From a checkpoint of a small transformer trained on Wikipedia: vocabulary 8192, RMSNorm before each block.
MLP neurons of a small language model. Each row is named by its layer, matrix (gate and up: input weights) and neuron, and shows model dimensions 176-431. Each number is 128 + 32 x the weight over its row's rms, rounded and kept within 0 to 255. Numbers have three digits each. A neuron's up and down rows have the sign that makes its largest values positive.
After each neuron's rows, "fires on" lists the tokens most often at its 100 highest values on Wikipedia text that the model never trained on.

L4.gate435:134179111092158145105097079160121136171141079117121115154117135155144108167166165101143137162143121112123153073109095180126142159125155114119102152135058118147112098095070161123140155067128136148074139168098177038110150110149116177090135152154132098081160091129103156143087197160189129123165116118110141076180072153063107186150115104062147080121087100139093125156153104130138150156152140191135104093113102102142144110139132154126112122171122139141140166099108140124106096143142087143143075141075118158148110133060111163135072076086139100136129142148100117132081133094052089179106117096142130133109125126121138120133087116133136063150138160144102143119144126138153138163147097175158073059158113097109087108187129076137152121205136148123127148194143117100156118152117174
L4.up435:125165105133155161138092117139167159154148099093150173132068127206149102169104093196059181125117124111138140132150127165137087171043090157145135136133077124165145079107085160121083184144189073127121148173167116101174169126080148161142162154137057086098124116148122140124124141126160161174129160163083102112101096135089114161128127111124172193124107116094116086182119082121197126138155044149159121093129121130151072170119140094105077134130125192089157131120192137133191112113132137134179112165113143147142146120099163142126108078106176103145180146183131142097136133103129122194121142138122134110135071042129153076077098094134121166094147150143097102127179126157169149176128134135146118109156170148195055101131127045128122112126092167135101065182076158106130126178128119
fires on: " |", "red", " by", " of"

L4.gate1226:102112136144207120100119141138113181132120130136112193105112090141118122160130083143132148060144139152123178165127138158127145085075110115142135142123152159108094102180094137104155142120132174103095106149171125120159137097154150171127153094098122198095113124160144128060093069135088085123133099190075198146183159118192077074117170134099094120134192080119130092144074065157126121098126143156085119062125169115060147113164007083071137142077117110129132161150192163130197116116105150129188119158091083140201201049121088114144140163103129114125150121125146112114125164136152135207123111136094173142114148136148117122107168136191112124169089135112136114159124098127114076123084109131130120127105185134176115151148099140045139152061119188150147136163089095136124162129116181
L4.up1226:197094108195128114138148132163091099127159119150110083093102159129138149187122108125108108173128131093135150154144087148133116141177118112129123131139112122169164123119095040150080137161105166130111194125063168166161075123156076098163134131165070083131129172171128134118118114112172120118167174140184125133122107144161076150105088162059156109139145128113137142122112165116112071070113060123103113152138185063148185122135094188170139122153132132131193121141123128134127124123153098101159116165143069165111085070156104092125175078184101219095129119101145104109148131116090139149084137153153142134097103142109120085134102146146069124207133080148112086137154183145125101120134118099157122145115126164178051139137103110114149167178107131106117135128156124102118134084180160
fires on: "s", " or", "'", "\"", " with", " and"

L4.gate1163:103156081154142072148082109167131077122151113146094134087150168057194165137130152179109121159126166098132160131086177125174128122086130114100180124091160138128163139090170095104076125060120112122115123114174159047159083193163150159128110144095139130144151080138114182102144175167145156169160124097120132149160112177112157117152089093160076100126130159125091127137140133126139147157063128152201164143104181151098168142133102086084099158117079055105113182129091115098185110183093138103093121148118130095157085103111082153154137185160195155147160190049103094103120127101116060130099115094136140120145080124148044105126135058166100147159116158163119064087152186129121118126186116104103058149143112142092088157159085079146143166178153146170114148127164105103152132097122132
L4.up1163:128133099084098121134093079179127071119168134101114146160158103116180096104169141151169082150110114168105106142175107189075142142141127130139132123096153122145144098127153065085099120136146134203147145145112098117137131123096080128154162149089077140159096086159120107109131148117112175121136164094137103121120151105103115074142141131082114156110052172138118121135082136151152167181145097079144070177076179157051140102195081159103147120099080110103102154127117107118100100176122139080120102133125141139160085174134091153153110087131155141154130159151122089145130056082181073134147132185097127162165129133145153122103013090150091137186173160117166153079113148089178143180104149122130153131229156090139108059113078155141092140128125179110100185105161152123186146153103102
fires on: " |", ":"

L4.gate997:132113133119110107180154172126125146082147155158127102109180102088083104129095162102131077145143165076125119093105154091127148165194132049136150040090079098143122113155171149163108128112109078104141103141124202074147083094148122147220145167076133103184153136112174107150192066171202143088182112102130145122149134150132114070093133135104149079161173119171114125139118115140145126207134127148105140145183141143096156136155103124087153112181162097084147145157105131159116136103136148043060170139156139176086124106162150155101153160116106096129098046166094157119110108081088135174128141153163147165156122107148127120091149139068104139181125121111073109056129089102125158135172096148099140114122104120144101121092178118070102114111120113159109126107076142138158160185100127
L4.up997:171101111145223117140146121163125102145108103176107111098112102138105146107103125116115175080118118098150184151166163104169132136130149131115090088107162110114159112122088165111178126120108113132167060095119215093081153090096134178132114067034136105108109078121116130163080203099146170170106174102051104144111143119183116106122133093137120168134118174151100116138194089112124098189147166178099171168110112081150103106115082156150144105136111109156156182095089148138125096106109175108178067185104123128137162147137150173110162101161120139144171125154138119109149069128101042158119129140098153095136128130078177066044152191077091131118154101127122117126097167154146151152148160137088133136152130105157100131132111054171139139168141117185169142160094174099109149098117165
fires on: "\"", ",", " (", " number", ")", " |"

L4.gate2405:140173088101139130138162127094067127152099108117114069121143109093129132146168162118095130084147103159126144189125132133069076116127094127094145078102071122127091133086168172152115124113143168113141113082110122100152120098147112112158155127155183105170126115137127084083122173156128133178150120162175149119147152144176170048117221162164103115106149144095100098147188130197131109132109154143081158171135083177152080111133142097131132121111079125139171152139162055161099120145130072108157192181113090144103141145154174168121135034126102143144124102099142133123126100131077122112121113097186127131163155138074117188147099119117080093139143102131116140112130156112097046132092150105175141197131026131050114101148102111111131129072178096104173109092092107118147074096128139
L4.up2405:218176097157174124179123088104072093122078114113113133147183139113136181075125172097089139084156115136175164150100111098170099120126140136077140105089097099146159118077162180154096172055106196091108172110118092053156096120144173140161172084124044137173109137142113079125096184114138107202182104141106130121106152117133125090131193103133070162156139171146145131133098182140138092169136111190133167187083127111183166124086155115127117092122140047139146160189141154145058135120165200096104108168129139103072086141165201222093172150100135117141126097164161132110058083127121172120139134137091126145080128142097144110150068133090118084102161160073081124122170164108145113150138146139158138110196101164122141121139118125130088099110146087142149097125121109072075082144157190
fires on: "ly", " well", " years", " part", " was", " is"

L4.gate1236:099177053109116075186157110106133106090140143144122103114139120162165133118178086138073084138214124074142150125149097145086130108076112077119142175069094108154121127122122125120184071139106145164160111082095171055173110112098140092105120099117179127115126114079086182113113074115113125136176151110075150160159102127163146193123075134161146138128127131088167163103135127092150077112134119142134168164144161104148150109162106169104195181136082100155126132091122154108108124123081119041173116119116151145140140117140143141146127156088096195108036113116080152100166116094132145107153095116092115115109102104099114165121119086157117174133135145136120162075163190072046138060124081118073160152132189172164090126175138128144134127139128161107172136149171090134104134116092155
L4.up1236:138146149100139133162157164117170108093113129173071153147165045129178143164190095136182140125158141151123114151100107151127124163119122121166144119097111117135113120156182137065105077154136138092150169162066115110090138116112097164101114135124130137134175168060144210155123109129192155117137144157120112172097132108118136189158091147145089130101110099134165170114072152063113078132148109148073170185138039138125102127117127085151136131136194141179157153080100184110108140116118157114100139122116146115166129143202160096154115156132124101133141155135085092145103130135078112107118121067143105145104112184118153111134119137173112106200122097119122119104105112149082125091090077111099116110092154146230123176128087116144152138107114163151048149084157121124130128115102109
fires on: " him", " I", " to", " band", " Candidate"

L4.gate3724:093186148143152126105097135164107078146192119096129092122130180129141155182121117149129046085201159149114128106133124162130093124197147153074059089163169173152124169121153116090136121123119112078138143116141115139103114131127143150152120088123122104140147080062050138154163162049226030146168112102128126061078102104135119123205136135110160179126131076077197109096099142087155154096145137083124151051158087062161142115110135112114107138128125126082113071122105164117105132120106155144135110114127088126095190107081132150177086169123184153180123099201099175126135116173145145193094111123113106106179107146100088185082085146065120101112139120133155160142145107142092116104201092151165192086121051120086064087091175109082082103175081124133132106158139110098121137092163095
L4.up3724:101096127167170132178160086081098164107044115187124056101158079120140183087115129097144155171120124151177121109180099152103099129119124104176179117114104137179169137140157104083164146115114103054128117133129185135146134142109137034103174127069105152129127160096145104131074171118077123133202134058154076124136206200138102054096143082130069174149127103098132148152134063113125123121149087171130096142117135114139118045117123108139110134150154160136170157077197105170126101155135099103117094124099116118107108119123197128122081135139106106145123110087105121135123126115063117164074183121128104126144082124143119122134133152103094167147139145178113113168135124082118154104104167122117092119047160105174191147127101128173178098134159127130115138150174061143114147127096053
fires on: "-", "ti", " early", " late", "iti", "us"

L4.gate347:100125166135255089145099092112133165133067161084123088194123179101108141096162111146085163079082147106124092158122101133097177148068096109165159109132164145170107115125162089156074101139081086116124174131127146161137136114123088095137145097137130105172093137078116083168120141076153116148057149115160207136110183119155164158195108160122112101137137150115128128097136088115101122099127148060099194101161170186203143126047183110093185156104077103104158118127126125155061140149126142131131171118218130159113126126167121132136105149141098124144129141125134139164162137102141089156102177185133126118172166082184085167085135064134107135142153126132142116116135140124100116114111087151156130140150150120086106107121148104130130143128127140114121149104121098129232129147133085
L4.up347:121106108126125093130097102109074136106161157144151065085127160135111107161152137140125151149101107123133129213126077140149169102123056107144137135147131180155128167133066146080159086120134066145156149169121101114146194173182079087111149115123111101155085143073107181107102178123115102090131119206155090155142133113185168084133153148108121137151150098149155137164123150114137073091150134106127126134168161137187180115071197154100140108122116110072144171115143140106128107165190160124138122145156073105140106155141134095108079136093165106148095187115080088144170098133131125179125125131099064139134193120161159162100118016121112166094169147112065101135137152114207061118110134155143091138046195109113115138117143171142129125122131156150082124179174201172149145158140152
fires on: "-", "–", ".", "0"

L4.gate90:118119140154187136087118127141140121106151137150131093116179118163114101196134105098142122099126078117102154099125124110092119103119152179109166123117123128190134097143056166064145111120128155191153149109183094131112144127109156146124131128100075174118074119154191110118085127128121091138152119110099136154061114113099108100144144059124138154115073110040141120155136145116143164114120108179098109083121127084104129079102206133106102144135185182135079116151095127166138164187108133095115080168086111096120188146144114131123121063106121073122109143145153096123142147147161209108069145140072087109143078112154144110148169082102073144113134105043103118089128123073141085110132099132180168159136067122104100119142134140139150103100130116149132132138116120112156158172106155
L4.up90:132127122085153159170126063102136187086121161122108139066124136130188143119155123131147130087226149129154089125086080113117107109124129105096160144126107155154168121184109165081177135079067116162097189113124065090150167130202164142159150151104168132142153123148175087137148111158159133139088170112124112126137160086130075092151109100142156145063101089123145116164168127110126121124134115173106170098031048136126129069153201129139147154107118189153104140196118051156137142162197131164140163128146119120132119125093090198090096139067154173137064153149157071085102149111079163100119143128154117131151081120162147145155156124126133216104113131150122090159162074120110108157120044116128090120100128100131146126071103010105077126100138130108179098040179106099133119129074143
fires on: "F", " Sc", " Fl", " sc"

L4.gate1723:113149110167155088115171139159116156128109089163116163152150120180117120182156199188138086127052103116184107174102147196173142128165109159056114143176149103122115146130141094136124115142109161182116123157073084097138136084170107181097144118104056102126114128125075111133152144133118146166146141151198142159166082179125180086131091217167146087144131165157107129159091149218127143166129158139169168141105127139145165102092136109088135170102077151166111125132144122151112119132153149115147138153140108100152130117162110098157114107148106113097152136112034129141144197131103084104075121146090101113135154094123126109100133086080099078137072122111093106101105192152129119138157113093100152142163109106119177129167109157179126095108158159114128169129086136112132031148119108
L4.up1723:106135124148169113114125123165124124105133142145068082158136110130066123185148121119127143112115121065185144144138148118161139114177162147120093149138133115125074149123147117104092099127132191133140164128159108112110156106091080155127082140140094146144091131079106110121148163184151079124130107132151112162030133108096127117122159206158132093100164227130187174174128140163161095065097219112156074131123071110171164092085160138126109125086094179145131110168152148146131135118149138143145141204127171161128128057131110071124166129127123135061122135088127103152071146078157117124122192129130086112090097181108093152128124111156128120152122082165132157116124198139151135155186132038126131134149172079158106191157085211104167084206210123100095129133100149156104082104144124
fires on: "-", "y", "re", "ira", "dr", "har"

L4.gate228:131140114128151169115147118165148084106170137098109117178122158134125102123112046164106137117158102132129120142143159116115100169188150140065193130144139128140094075108090126106114160120078101106087080155070167129132102129167052121171098113156160101101113142132157157113153070075127068080112112115125146120076153089118116129125076192120128123104134154202104129163145126199090201100096133090077153110091125089108106138136155123091136119142053125121156147153103102103093145132146147180104051122090167148107121140147123111129125130040129134111098141107129090177148065158123184128146105138101150115162132151110091153125101146154170143120120161113179147156105150194092192204157150165109150139118092168175132081130113106175114106099125093118125152126140159137170111117136194
L4.up228:110165059100140183131142129124177172176133066106142177155134135125110147114144083122111074101177113111185105124118132139088053115167120137039135149130102179122128101096063156161142137141153129131143085174138207100165129161154000137140138148141182140095090108135099119130171103107201113112119139139139210140115143200125076112160076157119169152145162174146105103135107172198088132135118085144123140088115149094144093152084112136099128113151049141133148121132145113139180100134105185103145085118159187149146108144158096120111132116152165122102122120148115095135139109105143153128220134098171113134141167147142115159168108154153070151132087124135138122178133145152180126194208134157138130147135158167106147122152123118166120140103176114088082151126141131156117094077139135
fires on: "–", " Lar", " Los", "rea", "re", " Tor"

L4.gate25:103123087177049076140127142090088133136094131083138119083147121106191072112116069136157180125087179075129132160130111162086120184157113156147072073085131157146098169129131102120130093076160076116141134106141181063123128155154132136130128138131173149158140139156028112140144154156123090134125088114133180081108118144099155096089153102140157141112140136101095109062096200140053107092098108117086060155116218174178123104125096076152146143104135137119122118118105107063079173161124132140137150060131162110191124110117147144110142138143118102127109080163131115050116089119139114140124095062174136117150123103165145098105093114097090160132123128145163137081165121102177100160120102104094092154157121145094092131122105146079096112088105126145164028141099148188110169116094144
L4.up25:147074122145146046109103084144092136145111118158177166098169176107199117124159107080153148117114122072113124151097122114061196196110114176124137103135124163119150109145049149154154108118169154156179128098132192135090134147130054177168127141118148088152075145162139143123121126117109155157138127137158142123161141173078181103134125108114094158049131165175132136135134153119109156196099135147154140135134125203210105171124127105092078094115108137188096168112099066088112076148079132124181139109133108145186173177107190152147106132057160131138107089123131122090103108111109100148111143111147127109154213073138149168067125151112084140155173122165110116116209109139105115155081185146099134151123117152124127169143121141111136116153076123158148083160116095187148161156072140
fires on: ","

L4.gate3502:127185088118086171142163061141116164054173110104161100151162176149125124154152121136143195115153181131054116107118097111104158138145147137125108090147092096120172132123137129095171143152140186195081151154072151179070147102143115150114096131140148069140100172113164138099045151121152107181107098123125015095097046147104143090157112138125155202160119101118155151143151153128161104081178136147091150082131103078096108120110168100092128172076090174102148087123174117087149099069090146107062144162159116035153153148122113150091105050133113129083110126136077138134099133131132129071140160163067131108128155152138147096105127094094142107035131107084119121112146139129086159152133133123168148120092192117113158155053039109140113161140155143160153199129131140136144155113046097
L4.up3502:227120089093163134198080108141046140131115095135138110077136117119174170121144176132145160095154149143076065127080079178143102141116112118095133134052110140158101121071159112125113123156082112061052122148149120130072179081124076121140130085093187131140181129146195119133086161128090128109107125123152156106123114127120148128176124135104136136064137142150157092109133075069111175107104158136126094122100123139094114096101107160133074089133115076093141061125182210168114111163109129094150083151132119145122156113103106100106094157177096100141151147129102140099007143131103101136082183194115141145103104164114048166126146162130118089120097110103113153152164109167180145132148106105143135105078145107168148123144143110083190172115130158154126156073102158131091166105093109
fires on: " and", "-"

L4.gate1269:127076084189112177143168156150163132093111152154090111086130153156186113117165080138063102120118088164078127123169171200142079091125114190096119135119114126107148122153145148164140092141133154114103146107116177172138110154136139111118118146153113176113138116068149116146142128211093131102156147117142142128123141130066145138113126179108136116086115096191090132143159121120125136147120074081107118161104091123077082182139111163123120106135124147232127170126147128124120165076173141117162149092217155104111144126163130107165132146158098143158100088160122068147106115127182116149142147172138151136152148065148088125141048067141098120096144064121117133068143118156159154145126144170114145070118101108123082144069169180086109161161147051134142141139162126105103145152120166
L4.up1269:134119155096098069153179168142183103083124177176117156114134099070137127106164138179105149155123078131079169154122230131105162118139180090160169135113165092161080154120101082145160173111134137140145145055119151147106077099075091110108119118155082161072060139114100159148139089149082059113080074124100112132135161158119105131087126112116115102142072067109156153111171162109134120104137061131119131123112108092122111209140168167108168083154155133147125117115161158130104138118147084126142115098140179159165181154126106104050085156139162149094110074128106134174113084077138079143155190154086100078141166130066162141125137119162082099070159149114104141137096157113116119128151098129165161175129121173132157108143120150078100136128139094172147139137133152142152111164153125
fires on: ",", " when", " later", "war"

L4.gate1184:177124126118071166132161093085108139096124110106076130112152108118176149131145151142106152116102160152089115118126137108164118142121143148157115137115151136124154155137131127138205122100188133091122217129137099110129116097200084144177143148129142131142125100122109182111143092100054094115132102122134087065146123147119095146147131159122120169147075120162158172157120147135171161134134052096127175104121078171142146101177119086084134162130087151141117096119060127129161097052099138143094112128106194163041177138167226100182106159138130167227093139150156114172142121149160162127117089170127161132117111118175118114135079077090120083104172148113117162184102142151061070066131120144124104133151130107180117079125145148098168156220147151121122144171182139137136136097157072
L4.up1184:139170154135165111160105142149143133101129148128142137087098070105111096115198105102120124141179200165096120163097160124139108171133084113128144170104170140108108160157170053147120126113120088120084084189146151089133088106172133132170061110142165104125104125112099109090116166111206089139145160133108155144154186158141114156093111117095165121124153154144115132177067100194162152109040127125146147134156161098142130104174148147133114115203163156127128112178095100123122114074105119198163140053130142112159162116202122139111160131116132168146094148144141084114139134082111117172158131068133107148179188111131135122141158066138133155044152185091120111115107137077143133109171081071130149136120098173164089130120134146168147102135173123173110130070068185133105116098126100
fires on: " |", "s", " up", "ers", "la", "mission"

L4.gate3700:181077129186142153104162158110029143152088123116096162103106171081133160140180125141117134136112143165126086147135143188087155152088127140132110203133158123166123177125096138221138069126150155141162086114155170137141068106130106146083192081198105099116127172159136104146074173093175125146182054138127145133153139143093134080081138131116103050086144088133117149157120112180123123098096142098128142109154127114135146150146136172115120062149167062124119130124096126142168180135149112124166100112147123137171184110106075124184141125130132116168169098138099052122146131094166186155171134176058147104098117145130155098112155135107123194152107131124134156111097079143116116129036122146136055110124128113106130105131194173067115078118166177158156135152127139189113218124153112
L4.up3700:115120078170080105063100159115095128144125170130072117080110126103088119130135155131208103093074123122067084097117108129116170134153143148130130105149143027107168175080130128136167122126088150099119161146143103136162085112046139192104133122119103135107090119159134107120144108167105119124143114119118151080189092137099107123066097060120116127150200147109109169114099169098181120157180125134121155093192146089103142088188136140118120087156124158117087124156111121173132146112079081082111111108158143143196165136075119125148117155147145148193178149133060097108100105099091099190119136165085106116130105155162125136171122096200202139149146130073143156119125162103168179106120173169156039078180092136137081097156076143122114101104175139199136096183168161133135168132141126
fires on: "'", "s", " =", "y", "ion", "="

L4.gate1678:114097146183161097142124135145106073123153125204126128110093158063118133107091100122137148130103143106162157090157114146140169090098090127039096125112155158119167125145147129180121147105152074152118122133134171110160118086160131125200091147141109139107086096087175069129138127140124051129101170144120137106114113173143098136136124068168079100059126085121100115154124125131106130159098095138086110109107153183141040126058160112151143190112139157133185187128162153176152124119116112172101186122148127207152186124112186169113156108104129183156156152140146154124099173103118173121133124093096142129133120078145225142130125105074145138111143163200195103079145125118099127136112138136157147122138130117115092137108150068090143145108161103151246109119162087123116078101138141
L4.up1678:140175093117151101125101112094135123156123147115054149144110097151147106157079077147132131092099085105118113141110073100140144116110199130142137112104107140150111166090093106056100108123131145146154170142149122073114168090129162160172095131138084170166167120152097134117117146138121166126154143147141133138091184121135106099071112117114159144123133124138103083179127147142166137174072124138118167087085134119184094098114083063118139071057163111128155115161120136102121108172200135101215182205157140123173102078125123093109112090119067116091087126109125181084164136092147111124160174113142055142160199168198137092151124115115092119149093143153122123124181063145146083070122116203154094147133105189164082038123083128135197152172069095145103154153101185075166153089108129
fires on: " |", ".", "|", "–"

L4.gate3224:140155156103110114112160123196138067150076081106047192211091138130146123133071108150093082179113080123174131105146103127073144217089126131155108152137104103091118099123122170122187117167138128167106121087116085103140053167147172104138126079116128154167172123127148127082133133183116141186084114137096073125158103099118096146132129111113078164119174088092149154063119119139165075112144132149157122114130133097123130126132114103130121155141212169114104147081138131189093101100107125109157098055135125101133112106127105109123111118107128130187190136086104159077137116103127087068175177172143136143134132127107128151109099159125143113119120080154060132152133115125165117112116141129147119098114071142187111118107119117105155211108153139123117124129116155150170131092148173
L4.up3224:104135160128132114107091094118112061169102137150095094110132153123092170090093133131180119159067057127122187146149152118157160205107139111141162213127139089111131152118113120109121075191158139139145154118145128142156127097145142102092191141132128080134189069053118100096110080137126143199116148173141195173134123156107153051146077184125150150145109122117178122145077113113142136118183157143092160138111181143121166148124088139153124175132137072111122073156145100078124138050057197082100120097091104133141129101091191150110086114139137114124191118154100131091182131130125127085112128106126160113143063149102132133086139111115118158076171087118073102143144112168121140082096109142187155087130138134109107149079113115101127146116133136126131145125107123140160147127093154
fires on: " /", " and", "y", "ight", "rou", " comm"

L4.gate434:187163117171101070128127150167105164134094105100089133160116113125121170098119071123074147122129138136128187187086084111167078076120139150115149140115143127107142188147145093164093105166141151138164120132074125114122130170112123162105182079125125162136169147058111118191124125148107115142088108037086080072093145139140100141127128114136139122101081130076107067146141110147115034149112200114178203204116095177143135147079164130106153161118135134126173116137140131118123132165075058065104120110112119200147059103148086130156122140150153110144111070149100166093140151142123132081116121094188119132150121121154108138102078194108148117094095151092099165123147094079118121100131125120151178110138212084083152171173161161081102123151132098136180136164076125145081090107128103
L4.up434:152100062103151044180142133086146138122108142143203169153112106162121138112098170097090069113132070108133155189080147136101130093072175145095161115125155122087065178175132030147188111157144151133127173126150119132081215147120103099084155109144155109050117115124131164101132143108163111088109117114127166136110141101181127113090144093112058135110088100145096132133144168169069130124085145098108136181063079118180058143136102145112107113156170149068126119107125138111081201082105099100148057136135082113087143162157117129162169102161132154123114126102174136087152169136135108099188174116136081086169110144150161122121103086075158126178098109126091129124116110121089125103143094147103080069114143127120138130131120115083182132150147147161098115168101101098085131204184133
fires on: " \"", " most", " so", " the", " more", "ly"

L4.gate1305:105131153088138093099129129055172170109188110162128152084097154138135105125148073118113098142059031097125138124170122149116132143104202144143095104114151190050050106105117125111160125099179103124086133165111114122071113092104122121093154157147113154084066141147167108098156101123156136136097082111110146159149100140153124110180152174122164126121148105158058108123122160112142052151083120192111111077056152107127097118053123062108112101132101182178060156108091075113092127070165148116139110125149116154128141092138120146165187160081138203083118056112156161107111121108157209155097108140130154108041173096205103103059171133117137143153129149144147133161154159137103183145159145149139140096080175103117102134161145092117106154130141164113101151108140155130110159112136133
L4.up1305:124094128180131085198136201127142123110138145150123118104213093215117129220133060124128131161055156097091122169167138106128161136153142126156142121153116126140157116133123133105128139103108100116091087147092157150096116081133075115161096129096047174127099100104168091098115142172147168176129105125183097103119138149103152141125093177113105140186150136144120176064122096148229157074134161151097123168110049136158152176153153123063143130124126194097156113162163114166148144130101118139121099126094129124126162132108157132164116103077113137107185121069185104113156114178102118215107059108175058180201158128142116106159116151091109096129179134115125194111080198169113164181196121087141101118152140173116177157103113104135145133147148109146084071110052131076106136048169120
fires on: "\"", "'", "\\"

L4.gate3177:131089081109174032133093136097189060125202110126082150129132131167223102132122134107148085160106184168136136150148169143151066130112133169108157124160123088136169130127116139114120174086120115142108137122179110029091086140129115137116163159105109169153155122144158124097140138121174090162096108115142144233105152192102116119156112129156157111147090182086109144118173125187131150171054164159144215159050206154073145088165169185116112160174120099070150138087109094130183183097099145090083105148122126114163086064156153105170162154148163097109088143167123105135125135166134180122142135116109146148167130112120086137126124107115086092182165159129158099118178119121095120123105132156061137124169101219157122119147097084179142091182141215151133170173093178159110145140133115
L4.up3177:108100135087123114130087100128075110105171131162130167122133185176171066182091123169104179185183101139160128167157091124123121125114117106072089159160133103146093126085163065131083185135124126119103137138152144078108161170149109164162118133156132137127167126120148105118173154089150123172152123081099085080114129134126171138186130139128134125114096120118159151121115086083105174099164149082132117113112109166145119147159092100123139130128143120145057147081118145115117150155116167129143114182081160136111146147147132155179139093118229096128163125100154160107066122104088124116133144067166152136105085154175130091055110129163106090142109119112143106061145181139081203192169130090117142103115131133109128114197066131127128134180138140094111130113161125088103181125122127
fires on: " |"

L4.gate1127:139114134196077167141138142103055154105090140147057161135161132150149117110153135125141128127150180151082125111201129173105111083156124116126150070138114119098110130120137081185131113134134111131119112146099140136143081163093125173112122104128117184138120110165073066092101131159058094094143170132177085119140159145165130113128149099115085152156142063189050117081124101139144069112116203107163155136146116124126124135109110159157087114107122116152166152113095119073166150184098179117132130074098115137142092121143143131200105103120127112179127057143145113130161105155162121146161090113116125112156135123179177109128192087131078147130117102157108183158115106101164088124146187126172139122103196114105082140183125151145058166150177198114141187118097169121087111129133113
L4.up1127:108100104199099107066103112099136085209101100105103176132139102140105133151119190160146103138150086115065136117140128048128132148126089152102131151148153080162126105135095099054108128111155135079164110093159184143176140220138098134125072056051133096136140133082162115098105163146135100087163139104144130121113154113179115143155126121146110100118187206149123140118223131137132208166121150133171107131126105077106183142115136138162134121153119177104159172152117140105139148113124195119107145189140152184086129100080123120082176145140141114218119193169116156134148151091095183095118115137099143061097171084126154093141079224122129091115122122143096086085079132136136138093173145148121105179070065173143082087089114106127131117173137090169164150151121101168154081109099121
fires on: " |", "s", "al", "ad", "n", "yo"

L4.gate407:149123129128136086161096167155076190150192120100182135091160112145127183145123134109135052125143152108106098103139114139144124131171105109098178155102139187081154126135130091148145135142092124160128104093117072172181108120117019201122131127141102101185155103180163120157108138120093135142143092166129120143153130114156155154202132111084167119176098113151070124100089126126101092119146146139173137124093090158097135157121119133143071102088133077118163172075088111047143094151107119121107159101110134111103111069097116115069102103136128154064142129101103190079110112131135149132076049080144042105122159187114160079117113137119111092110155124108095107156056150125129149043157130133131148140090113077093090123214113112048146124102113120128081161154158115131089131136126149
L4.up407:143078125160105105071127117079161128139164103108134162058061117116117166138116128079214062132149150160140171066074106153098098115165158127170161153148086137168155142155129089164102127169102127119073135149132155143181127158145063159103118114097115174133174153120103116144102119131154106106141136139183061135124154088103116166145084132204118062189145076144132174121096202132075146117179102109169088109175148130117200160148071124075124117145133098185094109127142126121118148116103109116113187161098125133070126127163095076133164133130167096125141102133166114135124119160165127127083139173090144170154167151131172118126135122120114123132177118138099067107172132132209166048119090121187174155154110132174140131111067106104127134113117159110129091123175163166100158076159106
fires on: " St", "s", ".", "n", " Ste"

L4.gate1958:146146108115124123185123127124101119176113096124151154142137162079141116116119148105130110065084083090131115179094100156112135072156150096171120176208173209103084153074124157110168136131139103076128142131116146131157085130093129111093171104071134112129120118130110174122139154104159113043164178147169108108133108142099131124104131124113131159151113151065178087162149104162085164097132125130167140083099136124126106149129131083163143101157129143109079097192151188157149067134162136169111155114125100160154116122082126108150115162129095184084116155109110112184162166151097172172182130092084140133087120143073102086100162118094077138162128089151095110129164148126135144125108108121210162118109103170198147177226094071176179133101127098151105137139124162176098117113114158
L4.up1958:091180094092110100150123181088155174153128130145113129113165080075157099198103106086144151146121194074099171148144142146091093145167177117147165121190147155089134129139085156098106129089114141135148095079098068147127122107084135154146163141131094133083127117109132170105098109120118097126087105113100122081170116137114087040133140174150115151073129137087097098155171121139115155189104124164138167126120143071131115154129146139075131149095126135095071073121137102135118087162156173152136094102158125140145082154140131118184107122092130194128104134155131127175150107137117097159123140137117071138075134157104094144115121144134141097170148119157075097115138161111113167158121092125138134132131156186149107131122121175155139181092114101097091155156136155177114169052138151
fires on: "%", "ose", "M", "l", " M", " Double"

L4.gate3186:100141156134163122111133178104117090142163140142106057145134075059128126096125135138128129128150106151134149131108106094120140158145145165117092088138179095137106084147096179175134130092136156136099159072113143140119131139175095143133141112160137130119125133119087090125122082171105169122163132124116097131124144119154118048101180144149153089159142111168107050102132234090127094146142090117155148187162089109094148090142077135116072126165131139124104149129084128131149131166102120133108045118125167114119104161142164163112128161082129150163164143139105117134169162084109131101111096117110104182171169136091160177110179159066120125136107170148200163115131097186133126135143062098162198054108113223151137103102226174128130063159150141128119158109110096149152166167131139
L4.up3186:071133152193203120057214157083107155131150105127121114097049071096131020119083136115136148162129199124086154113154109084096159137070129117113155117120052092153139118158136126162129107128150144134061149089098081090119122096128133159132113125130118090144142160119062119131108151103055165169102132214142161082139164152099088071112151121188165116166097167077123075104127184114097123129152130108174160122096125138101136131120150140161121075172137217115138148109108133163140084125191097094118059066142132150152052138102111070132105138150122107086120133157122128143151131086181154129125117142098179108155129154148143189092119138084169179179132153050134109083160131105114181113145098114139158105094083141157114054050179124086162155121131125082151147123105142139140152153023135
fires on: " United", " Pan", " South", " African"